Part of a small language model's weights.
Size: 6 heads of 32, vocabulary 2048, 7.01M parameters.
Architecture: LayerNorm before each block, rotary positions, biases, untied embeddings, attention and MLP in parallel.
Training: a variant of Muon for these matrices, 243M tokens, 7416 steps.
MLP neurons of a small language model. Each row is named by its layer, matrix (up: input weights) and neuron, and shows model dimensions 0-191. Each number is 128 + 32 x the weight over its row's rms, rounded and kept within 0 to 255. Numbers have three digits each.
Before each neuron's rows, "fires on" lists the tokens most often at its 100 highest values on Wikipedia text that the model never trained on; "fires after" lists the tokens most often just before its 100 highest values on Wikipedia text that the model never trained on.

fires on: "in", "ra", "ic", "or", "min"
fires after: " F", " M", "mb", "M", "f", "ff"
L3.up744:158119079125109099128115156135068136169084156166126163117113200141121122144127182148147116102126181135156210181138122173111145118115085175145182112177127117139099128130056137063094047077127111130172152061084123123136096097140080115148167158125181162106137146128140150112129077122111159108148141151113100179148147120114172175144156119059130122153164115112136118159076132144115107117118187153134113083177097084095092163072140100183126141087090111087170123167088108112165061077123107126085121168147150112147110148158121178127095153085113096185098137192099093115159129172096081131

fires on: "st", "om", "und", "at", "ig"
fires after: "ro", "ri", " be", " Ro", "ru"
L5.up583:112151137153150116131143113128103125144116155164150120074075109112212075155066103126125132100118166163149114071114188124189145102110173084108088110106122085135160149114159198149121129056114094140115122152132149075145111171165120143133161086144065139153110105056145136163101156140144101144085127129092143072169096158075057129127162155169129155120104125144124089078128154119150105108090065163140086166137146175155125155154112165164129074171143154121134120183060130131123180154085129105054150079074081142125166164159113155159134108156062131145137130081095143089124084164155094159

fires on: "w", "'", "cur", "ho", "z"
fires after: " ", "-", "oc", " (", "/"
L5.up703:137162138081120112109149127131104141053144199121167130130119100103135092103090122064095127152110188135090171194109130179131097088115190222079089085093084178121111162172118142128166127143165107093080120107104071104128095171116138139198125150181136103194120146098142163144126089076140110152115101199130159163104130130138119065114158072187069153108132126133129140121149159102118125135147134113112138160109123189132149170123139100155176148108138132125176129068089176101121117082086112165186088080158098131145107096174118101149136180125109121116113079092135133189133093141153167114

fires on: "r", "ro", "i", "ra", "ri", "er"
fires after: " G", " car", " Vi", " St", "G", " Car"
L2.up205:136124123152102117125074095104156104132159076098094139128138130134111132150125145069147146138189105090119127101098102146081150153178104152095103135107125161081090202067145123108094136102138138124094098067130096156180094141097107158183128095168147081134111116129160119128106123160088081150048092171121160144118169119161132108136141186134107223111181130163122138125079121086088103177106158105132113131186123117120168115146091085137171155076121105092089122132082055100126114103156167108132120126144066107181077197115164146140138122224073153099117086137107198126107130100099144167

fires on: "q", "o", "il", "ic", "or"
fires after: "F", "B", "ff", "M", "aff", " F"
L2.up286:110075130106139098117091109101137143153139136152134132153108127155162139141171198109132121124157111084104169132121115171157200139105113197118086154138089124101112074129055098149094091132176136194100135108094125160170097079162211109126157129125141124143118139115137130094123111098090113113148122105088154108151122103111177191157106070107126119119195105133109150124128097110138157151102134174161158122169085119059128080128146128064080163092121114111129118156156133190148101103107153128159102128118100125141222180126129165135121098118148117105068023125163127067194198086085102090

fires on: "an", "st", "w", "ed", "cur", "et"
fires after: " re", "re", "e", " me", " Re", " Di"
L5.up581:124157177119159076162076137164134075145162175160122118098131097114138161126082138187096093106121124161166100116131112129123131154133150109149124137136144140159139181149150106115163132057099141126108155180171157059149101108174147104109090117140151119108114121116138118083126130095115122184103127121104089023162069063150121186127099135086115141135058142129060116091087180168135115161139108110121223053078151150096107108092127151131118091131153100099182126141126104163129132134115085120144118090144122126205149133164186169097110160113095166141096110154207165201094097134147137146

fires on: "r", "s", " B", "t", "ed", "at"
fires after: " G", " Ma", " M", "M", " B"
L7.up16:100130122106133167146066144061135151112155085136143095059106106201160162132072167105090112141079146108138162114149160087122117116182112127100166149121110151140120137153096137091120113094112125070135144118120142132180101122177157125116125143186150130105164142146144183064144155124117149138129102148244151093133127101110130164124142172117124120148178113144172136073168099103118130091089150171159159134171110073117179174131143087084111131140099056132110092071140101070149170127143145101105107115134116143177132076180144167069079113137142138159106160041082111163142196152169177115

fires on: "a", "e", "ol", "in", "o"
fires after: " V", "S", "ar", " Sp", "V", " Qu"
L3.up718:149129150107172115145164172080151096120113140154119137141146150138104130131156130087098102176193094111121073092126168172123116140124158099118153120075134070165102093092107144141094111144097132132130144135209104131114134155126135148178084111143112103143071047067118070109145132118086073120156132160086127154133134119161165178158192122070115101131100205106156163200104132132091115141117144173148140123121141137121162115086154118123114060158136126147117033179110166071187068180111101136120098151110133150068145097122096127151093114104083098182177136094060177144147150145123114184

fires on: "und", "ated", "ol", "iv", "Release", "on"
fires after: "o", " f", "est", " F", "f", " "
L2.up1:137115122143174075170082160133103099193118114158136120160133106107138107080174190049145138109152124117109099220121113149114134123115182137128105133153100114141111169113124131084117112059118151101094138094135153101123104112123091194137181184153119113125088102140108111120132140141148153200138085162115104182159147069072128132204152071183112111122144094134139146053141071151113100143096137088135102118128124160119111153057122145124165099137136117104149145179055124151050101161135129105150123108097132156133133135174083154137233174112107126152101072144113184101136154089131148170

fires on: "s", "r", "ar", "z", "l"
fires after: "ba", "A", " Ca", "ga", "G", " Ba"
L3.up633:125111128098136163142157202038133085109146146132089124155119175145094001155136140113101109156090141095093173070107148156102105133158109174123085109144130136075092144130120168079132075160136174149082151153101105143121150137142153103137102122102106111135103153093114091136127104199098080130122130177146133088112138112097109089088179151162104188096191109133049119157179131132209136115117120141150159198118075083142178112132139121182166126112135076168126198173128148130152128122119131132152143072178107149125174115128137094143122133134112122175119089122101105179121192152121123097

fires on: "n", "'", "\"", "way"
fires after: " ", " (", " no", "\n", "W"
L5.up760:128191171056108129114181068113130116064154171172131107049152116109151166099134123116145171093137162100082158121148098141095139102166130178141112161093091167148148102155113105166133129161125121151173136135096127068155115161092140167088082155134139109095211118152069127169150110209119064145116101181175142137119110117162105111096104092147133114111140137115132140161112147156115127195176149142119139158083071128154110172133177088091134157091061089081119109143105140091163132102078168161105156132080129075105098189189143127127074138142132093157173108145111132133124165062101149113

fires on: "ar", "en", "ur", "as", "m", "t"
fires after: " E", "l", "E", " T", " P", "le"
L7.up691:140137073139141163120139140102140098117129080099140138130147081142190157183064106101167113111179117132059087172101135169135134118121111080119116178148181198175098112125137142104018160100181092146117156169123090103109102070204100168116100111107157124198115146137154143100162166091112121135180131079139163139155151092168155122111123180117105090134148091111104167132115146162118120122123080096115140135155197072177161157101110067135173129114100122105126158130104101110139155128072055087151146131150177113119137116146087134092137125106155120105063131133171158146193124123097156067

fires on: "le", "l", "er", "li", "t", "el"
fires after: " C", "C", " Ro", "M", " Li"
L3.up438:113128139125083149149152119196122096086117106151182094135088090162155125091136115173128116095150096130189097147132185045163129135091069099114110136078175146112111145203129145137099127141105164146144130146134154204115177090143089148099190102173115133144142151157147138123112095114097066134129164153183141123100131167179112111110156114129087118115131104182124177146162076164158133114130151124095200117052111141123096080177180068110168068128130100142135132103129108108122169119062110180150151124117113088030078122108106069158114080185135124096113160155097129145123105133093154127

fires on: "p", "er", "r", " ", "on", "or"
fires after: " G", " ca", " (", "\n", " Ca", " V"
L3.up15:117104083150126157162105200073108125133107135111070089153165097124098108143147114175127176116120174096130122097085124148154145059154146152114113150171109163155074151102092150093132168130162122084109128077112108126129130134198140158176099158158107106141085125127138195113120119129131137149088118135135182178134099140184119131129201106130080202104178141125132092150066115175102176171189077128092140126120099142138193130106153108127121065096118111129212084151180131133096214120065105111132142109100111075069098138117085121142072082122120127109132121088087110168161153141106139166

fires on: "t", "en", "end", "n", "f", "d"
fires after: "par", " De", "e", "f", " f", " de"
L7.up253:091180145135147065126078153119144136145186170119091148084092174106163101157171150134110104110159163102159067142127159090128142080109156148118120102156141195134061156199097172081079129156132191099176110145084177089090134055151088131124110131160073108071124158130112164105159188153107192122137111126111122125115100155173092152143146123126169106140090080112136164136032135145119106153128173173150124108109108101129154129140118103125174073102096122150130140128128141117102130081115085149167100087148113120042142083105141159130178118079121172139099131127195161140097140143173137078

fires on: "ur", "er", "i", "ut"
fires after: " E", " T", " G", " Be", " p"
L2.up574:167147170137115095166111153136195146128084084057073166116162147165118093132157139165179131082170122059118111119144074121144143095152090093068111146118092185133093141088141132100134172126130156126088182099111087143091106187186183150078106129204105154161145169134173157096135172120107144157099074114165165145155193114175101141135133070100100146115172072112160129109105139093117140090126070116120110090118135145141166145115166106156143145142133148097119137165071117139094096160163063112128158117214144111098075118129181105135146143160118126127093071109113137166144083115165136078

fires on: "d", "li", "f", "all", "lu", "ta"
fires after: " de", " mi", " Mi", " Ju", "qui", "f"
L5.up452:105203098110118094118129142070145097139170102126119107175096156092177183122150137153153157167132131146183131115136179087103118096132108163133132107166132136104141123122079139094061155146124128136152108129129113098150076091083142097161146150173072052020203126105089120152155148144079147108169127180066118096181134128111131127150114184156106155142101145158137111136152146128113126164130113090129139098120109083156147192144125046148170109134113126095089141161124156108071119029128125052093140155095161134164127187146113055144129173153127100148133151113131159130078142120090145169

fires on: "t", "b", "ba", "pt"
fires after: " ", " ca", " pro", " No", " la", " fa"
L5.up37:142115129110072128186101132074183155168141102139089160105125116112096114117151106108133102090140170115125163139151133106161115119168117147152169131072142121135105110096164130135182078067172162120132178209195113127079134108163103180142101072145125060133137180112155124176094143094126101165062128137158127095177082054103091155084180172148144147079152146192137084074123092155108154186098154068160140156135170146142096166154127070090121128118105102152115144139175182090115129160104167089128138128143124113091077143078138115090117067123089132137099108146121153201171140121112121124

fires on: "ack", "ad", "ri", "ep", " enter", "re"
fires after: " b", " re", " tr", "B", " Re"
L2.up100:111127093201130169151152112202179157126139104108112105192158145120098147131146146116150118136138134150127172186120101159152130101129086147138081124105104184111084118163101080119142143112114139103136162097088116143092122165103133110130126201122052135052118144131145121194133110130070135108130134157145165120126116156132098161171154161086118072087160125134095156120077102187124096189179122152162109182103132151092080056147103084096088167124117123152110108168058108091128169143138110084138082144120128099103112119095150128180140175171064090165113166174181106114206143157057132132

fires on: "ur", " more", "u", "h"
fires after: " E", " p", " d", " P", " Jo", " so"
L2.up184:172174161146117126138114093173116125185121117083126066161082144127168105134131159134160088079156101089096059170079155147100157086135084130041069135136139084125150111168096100095146160101191097112089158137152142101090174184145163174156110088123130147142138182140133128110123145151176119184093108092103105108161179160164045148111140111129119082107172142159124168075094180147102122099153096115119135149090161129195111062135139101152075154112110135129190135183089081153106119129098101166125179149165089132134136164135175084153104134119129132120106141125181076130174141092173119135

fires on: "e", "re", "ad", "it", "el"
fires after: "d", " re", " b", "app", "im", "un"
L2.up361:156159086171087099114159130149104104079138131183173139126119157109085122077137131136180140133128102196108144130077149198147098104141118114105084106162176133155114134171127159096106098124107102150143165140138125137099115167171069158121108178129077157069097110173131187163157121113151131155109102155112161151099148119138174095168167132094140155103155064136084118164145087158132124161102131105064132106071029134074127129108165085103085206133089154131119114129117187167154185089097141151151083088116083079146134076148099143158066138106152120102106166127140139075191121155094172152

fires on: "ro", "ad", "ol", "vol", "la", "al"
fires after: " f", "s", "app", " gr", " in", " imp"
L2.up642:110153189110093124188052087065141104186173122105128131173135135087157113130186160120093142101139103085146128154126121221076118130186135193068111117093090152130113112137180151138102181096109128102143109161164101130139100150113129132123154124133146123121134082163075120113150072165155137171098138110115171132173124118149118143158133113139152127095148161138095186128191106107140088081103104071153127141140079089134156107076141142087113185102152050121140148177132162093109089157160127154192138131104114220097166112157125111073127112111114118122093168127061143096156171070112142097

fires on: "ity", "a", "an", "us", "en", "um"
fires after: "M", "al", "k", "or", " M"
L3.up751:095084120120110132076148144158098102063119160104138118153100111105132158154115093123100110110125133128155125108182190133188165158072134107156192104115093100163137114159162162157107121162085109119071142169185151145104136126132137069102112155052103139116148117151133167105096183104130114159222153078169091116119165068151103076175084133163115136142084101145114148164202145126159140120095135197120129068101151154083133186127079114049114177110138068118091074161122140137134112111097167180100138115151112153119159130141166132095074116122099111105129124098060112104195112148121108098

fires on: "re", "or", "r", "n", "l", "t"
fires after: "A", " the", " The", "G", "e"
L2.up693:133083131138142193138140149092090108088140160134143106072131177140161056088104167101139111144087155104136116127138113102105099106135151088102104141152156177104134135167143143113149085182151162097135118134092125123100136144109072187137037145129086178183118095081144139058133135117148121065116094153147134145140092122074074120098143159190140202123186064168116105146134118137183151105159115127039110105117125128168146114093148102112113185131100125139174074137151141142148125103144106116176124144212086126096153157103124089137126143092185123140060090105161184074174151109125122167

fires on: " sub", " North", "ol", "la", "ro", "ad"
fires after: "c", " the", " in", " a", "ed"
L2.up694:204128136113107157124157112081123162101133110146149098099117091188107167096174107127139149132131142134159077178164110150147106140137137103109127136131125109088059149080110119097110141140083122124102102167138130092120147112151112125081106170144109223082140076124083112166147101167177101160087097113096159157099131103179098066119151132109136130128128108146202149136173172128106041069119209166165151150134121134191159117107129151098149115106107052203089114113172144092117093073149178120223114151171077164136155118162122116131181107132162079120147108085115146137123143101130145104

fires on: "as", "mb", "et", "av", "x", "an"
fires after: " me", " Me", "me", "re", "le", "ch"
L5.up290:197123118132149110139103109154069113142137116159162098156113088054075163186114134141103131124159085086126156137137086127134102099110108064136118149089147131063149091102138066074106111101125136202124131175143145112158099146172159124119152194105120183128078085090126187109157134121104148151097108123088093133116103103132108152142140178154107154166149158091134147096171124159147116176156117105089129055086130150149175120125118161110069111110178102151103113144164171133140148178099113139095103176153192089106173095207111174114204143123107094168087140170103158053109097163141100120

fires on: "te", "p", "e", "re", "s"
fires after: " ", "ter", " inter", "er", "or"
L5.up447:185125129180110163150186149177147135117063142136171113073127105151094146137143126124153191190140166137160166133133115026122123176146116142119094117113129103100119097179082116094105132135106129116112185137102135156148141145094178097105114067152143117155123153095176126092131114088113096187100102061124082126105104151142146139126075179106063149181087125063132132140122152142168123133141215138120132097113157116097125126100109103173065113156108167183097121163176171125168091122054196104179082121129140071105100155159085084137114117115156121130133131106133120174193099155150127156

fires on: "an", "in", "n", "ed", "il", "it"
fires after: " M", "fin", "z", "M", "row"
L3.up255:082059099115119081100131115151007145164124132136149179085135141211163135125132133102151100113153118112130112141140163147074145134149158114195127102123167137148179111140150196133084082075153130087120126164113101093133154123119075086115143122142137107134098122114174151143092108159217129078108081118114144112111091078108039107180080156120134169100131104132156182121126141193171142090115139101129131151093119124162116126125095173151199169134066187166161146150151107108133126150029164116142099102064137140172146133121122125170128131159174120144146112146137119166150146118129133153

fires on: "ir", "ur", "la", "i", "us", "="
fires after: " f", "f", " w", "\n", "F"
L2.up65:104191161127180097101094157167144198100078168103159128131138142089120106114101117208103091097140138107080177126117117203160126113097156172060150100131152117090033128148166162112141157131142120154109142117196128106070098178181152101125103108142118138074124160089175113171144140120160135116097162171097162158139150147115110150106170118113139091171107118171130183141119117150103104131140120111153163104147073074119177173098224091137117109163104178119072141149066145176074125088145153164145147124107099133138082126124099136148158108098164095148124171140137101092089074124104084115

fires on: "per", "en", "our", "er"
fires after: " ex", " T", " O", " P", " su", " pro"
L2.up404:168129109123150114052108161094162106118072157061124121166116092142145110152138180110111154130160117100115166085171162149161112106095126132147118122148081154155150113095175145101117227129096140102177122160106064162072149187114150107106150159129078104104169097123150137136142111161118160081130141151143179125117181083163134122131122127140073115114145090128114120119100134140194109079217060145097140107151136114188039110122066127073106184095135103127118111183153117085174134148118180098147164110141181097093166073125146114143093145161093098078135139142108151123126112135147151200

fires on: " inter", "or", "and", "o"
fires after: "c", " c", "C", "cc", " C", " Col"
L3.up734:105087114072106101131138150147171192137138142108094121167144110178161167097109061155153114136171061159176161186129115117155094124159099133172134174101143136118142153075073148068193139147118113126141104124140083183102109133089127114113128134104089114119161123115131134158214122201126106086143085190180160167115129145122139163122141102108119142164162124092111131159129104114129143112104150127114118157173195179119059125160181119171131033121103144123142103183100067048116060128158079090138125107159070111113139126110133112082165135172122117146107153101067121147116177144104142135

fires on: "ri", "per", "ver", "l", "s"
fires after: " G", " ", " a", "A", " su", " Ma"
L3.up627:146101153162131172116078129127075127127147150076135151153166070152085105091174148108090135089093094123157133084170067102092127180127169092100117133106130160117142177100121132095202105137097166093131115184110097109105086170151152105128068126106143137150146174065152089185143078125105123094092098139186208134152148108080159099113097175191132120075148074160165116142145151157131148149156110121119142142053129093122175129184098206144135166132164098103092175125162132092139132093143105094142129178176100119140151109142130071127112117092181136099113135098166115180095062156132161121

fires on: "ri", "u", "ra", "ar"
fires after: " b", "B", "G", " car", " G", "mb"
L2.up765:130131141142138097183049133118131103136206121070059159132127145081059159140090155110110124141136170145162085134147124145080096133157170150195069085169143160197138151149142151094119105111152184147070146087144148142171115163156137091149109133112113161147111183042198152119103166087093108139132157118194147086120106207129119131139146159132103132109165118140115095141104094107098134161127143150147137147139102126106147150128078099147098022054141130123098127114124104172180047106118138097076107110114093116146127134111123128127067139147137124180135120103098183122157136155151146101

fires on: "f", "s", "ter", "e", "d", "ar"
fires after: " ", " in", " Wa", " O", "l", " D"
L3.up369:077166074185105138119091118163120197120123144145139149153159142144142148082129175187117138210141108071074077123066097119115102202128113093143117117185122141158114148160128150156120062147172131088085180085155093093091105156175110115102112072106181091180156086112137120176171167073179139122111109082145097109145127160115129099117129146145111110129151094141147158160114169131099160059104145068121147163077052115137187148126137140100070118117113126127086140092124132143174134103134164123087133136140068125109063162187150157100122112091117118163131149168127176115133137118135194134

fires on: "an", "in", "ar", "e"
fires after: " V", "M", " F", "V", " St"
L2.up554:156113125157091172190136117141137152143105176118177127087081175119108165103123110131095139138147099132110101100150167121111172131077111160115079136110133128175133083075096108150086111070121145089072162076106131107160173109110151154095166121162158121199086125161103093161125114133107095124137126062139113081124140072132148130215142117105158148219148156108132117168108133173089105179107089166105126066108145164088157140118141120200088098134111079108095143148147090080147087116157188062149168133158168108088091150188103159129158132147084104164167135177107070114115146163112094156

fires on: "p", "th", "ate", " Year"
fires after: " A", " a", " D", " Cor", " Pa", " ca"
L3.up740:153127113116132135094063093166123144105123091145123140091151149087145083102148098095172112142166133083129123118160172158100104135153072133166117122093138107161162081078178170134135156194147129118135100155108113085082146075097056107124126121094126080127083134098150135183140180097133126120143173075121134124078148133172115127094158114133109131119140180088114185140126127111150199121180099111116120167098151117147069092110119099073127086129135096158109154067177131079071163170150141057122104151198172135138182144146161141164066103116119142133173056071123091103142166175187124178

fires on: "ir", "ent", "und", "if", "ic"
fires after: "f", " f", "ci"
L2.up59:115174120138194087142155163121144173126043121145145150069140105139139143141107153199120065186102112145172141161152153115104159096108169130182140090130119147118075074141114180111139106125039142147165155106168121078085137142138090151107118107127132106115074096095104088091163093106121128147153107134112113097153128097154153141164148112156185137189146129127174145125131077093117079071160139162122120127059065077106170189102109129162099076101113073198124055170135179147073145122112125124075117158105161127140118106163137156151174124104083127139187169152125141103127126123097169139

fires on: "or", "ing", "ad", "and", "el", "s"
fires after: "cc", " S", " gr", " C", " con"
L5.up344:067095120112044065144124146155130136156114214150155142111159099115103127081111087141100059104163070128141149177108183076133157117117133134128168133138108149145150165106103195127083154149121123153072109159095123141113134186138147128124099174173156144096158133105131171197112165075125068099148095148105156175125159159100062149138159134132151112136146112105144180100150111098113067154048084114126127193125097119103108109119129125110115105179082093207121075134088138152168106190128166121109125127193087145148152091147075113148174139146101126113125144138107159156163108140059104129

fires on: " of", "ter", "or", "spect"
fires after: " one", " ", " a", " all", " de", "-"
L5.up256:150150110116116159181142139171183136166131128095132154187126124108195131094120072150105131112092132099166143095194138143167148142208150147137147112159142149127176142140167140145074137135151051124149092147092175115120095098124108105077138103088171152148096131117060126122114152136157113062156183122194107138185137066130099112159092085091064095196141107182075120104168163087127154090102138167155181148170114112146104118112106098091163102143095070105142118152130107057122149115127097102068113169082103116133163117131110118065102129187151145126113142139140134138211094145085114119

fires on: "s", "l", "r", "g", "z"
fires after: " G", " C", " Bel", "M", "f", " Bra"
L9.up704:083123180129152116089113116132103182122100131087135202089213083151159139179128136106109111142158115096127107193173124127105167087087125139123116141073060124144067114125132121067125143180138123152122163094125124068109093128160098141129132089145151075085111104090144105098139115133153143101148112105157129129144115124196123099095206109090139137168183182110149168124136122051139147138157137083134157130151148078092143107149171094105144132103129108062124092102117126142156141107122129092186139136091097131140136127119165130129048048090132167210093150164093101113075138179209117134

fires on: "s", "or", "ir", "e", "el", "mi"
fires after: " se", " con", "f", "cc", "fe", " h"
L3.up656:147089119113083091138093141158160119153076094159114112133089060148148148139098126101118119100175096152204132163162169142138136091133076055160180160153089116148083107134151140131043167139136129175176120092151133077065093140119125128112099138107104136135143102111131184119148205075051138177130140101139093132125112125148134100117184149122118078148123078151131131177093048148161050132104190121175100146079126172189129099123159109096133116150125181170158149152128151133187088130147120114091154158152085133101123167104149093145144169094171129137159069130148161127169140174113123105

fires on: "or", "il", "ea", "er", "ic", "ig"
fires after: "ff", " st", "F", "cc", "f", " dis"
L2.up737:196073113116111087141136188155160178162155102108131102125119182103128127080093111129108079119159108062142196131121110141138117137130119162090105146161120181106110138104150138057095103128127132148124173148136115142108066131176148130151141156148129168117110104106033116110186127110118169190193093130073174121217100111191143129167135149100181159118174134102104098021104111139088107169085135094121144112123146134159169136100177092153107095099157147163120138114141106134134135108172125105171141145138111115144120120108133137086192118107120099117143058129147147116195117114047179146

fires on: "or", "ol", "um", "us"
fires after: "c", " st", "cc", " c", "F", "C"
L2.up356:155139095125112113130148179132121145161098099170077120133112112163153130076139097111087054158245125084197128210107160110167091165080100133087115175154123107154040159130128150074114138091132127171127133141146133156159104124124158091107139147093148119107116151140085077157163180100147086164148148148079150140131093091126101113170136143146191095183129088134156173099171172113079146148090100128109180172120159124098141135113175116126142104182128122118075099163127186102093119094143108131147104122141084151137166199083091104143194145101153083127109124095156101150158170115105126096

fires on: "te", "e", "ed", "s", "ke", "ach"
fires after: " ", "s", " remain", " in", " at", "W"
L3.up661:155090108188131130156141159137069154138062074126157142158120125082005158175108085151072160119140164114132062093144049131141142137140106138101124100132124112142118143159086138129144091111089127131112126097189122107163095115121117194136114141117119155097121173076085156114117120138117112121142153082105178100119156134127091114146158128081181062157071104119139073145101115132103112145128175079161109131155163071141135189160135121164103076143119133131112139131166107151146114192068172118113157105145170102151140156202100092100173134106128180120142161066139111075156142119181158194

fires on: "m", "our", "ch", "position", "ide", "man"
fires after: " Com", "com", " F", " For", " w", " fa"
L5.up24:136080109136038088179098145091120081159191130099110149164124156132156150143085113139122154085134175137167154122140152118121066115117163145103077143104113105120097120166116176082100128134084150179113111169095161129102152076102113110165094121113056096216173119072118130125173130153130142118108149177073148095128141132104108110162072103079173141166135108197100120170143129148102183112150150098177144164116120092136150106162196116090172156099107141097120132132142104205104141119127120206105126148132141085123149184065115086112100155056132101176124153121089144136119178169093147138

fires on: "iv", "it", "ity", "us", "un", "if"
fires after: "act", "M", "al", " M", "or", "ir"
L2.up334:141174053086116128080123129151065144143167155147115170131077126085147140095077098146114092148097116165096139104148176166142154111078185112145144188061118152169145134099122186137055073130080091102087128142143138124144132133148120090139139128144174171130124138166121095131156073100144132154145166072104173133118149118133127130146123176063069081163099088139131163166155099072136176130110157140070138135108173098113116153188105071041161127141095083176149062145117196213128149112104101138155182129106143122161145112148113168133105139102135126153109110138101156157142144173104113169

fires on: " up", "ur", "un", "old"
fires after: " E", " g", " p", " G", " set"
L2.up75:177169151119076139140188089128119088148125104141090115125118180145059098142107085154187116169068115152121142083153102140150094160143140105050081124117157099115105153105075135154099116110163116139144108098137136150138085156216146189115075146138110160140128160141096087101176153195132109134116085052142115100078155152168147095167169122128105169151126105100130115135098098102102151163250063137148151167097094118127170149141148104156109073172133077115163150108116115154106180124097169173137139142166100108086107155124153087207115155140109131130115133091118176158114136161136126105

fires on: "In", " In", " in", "in"
fires after: "\n"
L2.up309:097159144103156108154104152133180168195127150148106133132111090139168083110150116157116087220152110118138101094034080099167129152152143163143097144125130150186119129141142113109179172024107111122109057083118215180095116140141179189086107116180130102154163179133123158168154130164092091184096115156123071144122160077115171116124161135113151167117106151154119097134123153113127147197116163142096101068121119129110112138131111100114072154156088089146137158113112146107134112154116158139116139127197164111066179140175071099120063107127124092085100115121113133141093139112120123129

fires on: "ed", "ing", "ol", "ic", "ted"
fires after: "mit", " V", " sign", "ct", "if", "ist"
L2.up493:117164150141131136121144136147104171154136120132132068100068108163054182108088155121109110067205113120141159091153150128109150141053181114146104114152083101140060177101121158088136115127145129155114077135115129106112159090106103133159065165121120125139092130146161085112154104166109163112126125131158148164119130093177137124216186070085161168194157100114113090151162162136145093128114129156098166111106118130082132158110114090171120079119117072083094094135066121122100185151096162122142096115102214192136136165104095166153123121158150096109088094119083134124199109110156182152

fires on: "ar", "al", "l", "e", "el", "sa"
fires after: " ", " D", "A", " North", "d"
L3.up359:138126110150053147145145140115155093093081144119191113185119121119145108140148132107117174110136144094155085129156149051106129147080137128144124114127117129178065122126121127107160104155179076124132097170147116082062119146169139102098129146117142086093144121096120109100221130113130053124169127142155097131087175099192062097152113107166123160106119132169120105146154169160125111093121155052087182195110095183173147089137095144124062136128129135123099090122121171102158137126092108124191166169147063119110150149164202116172125139084054163144107115130128142182189136091145125108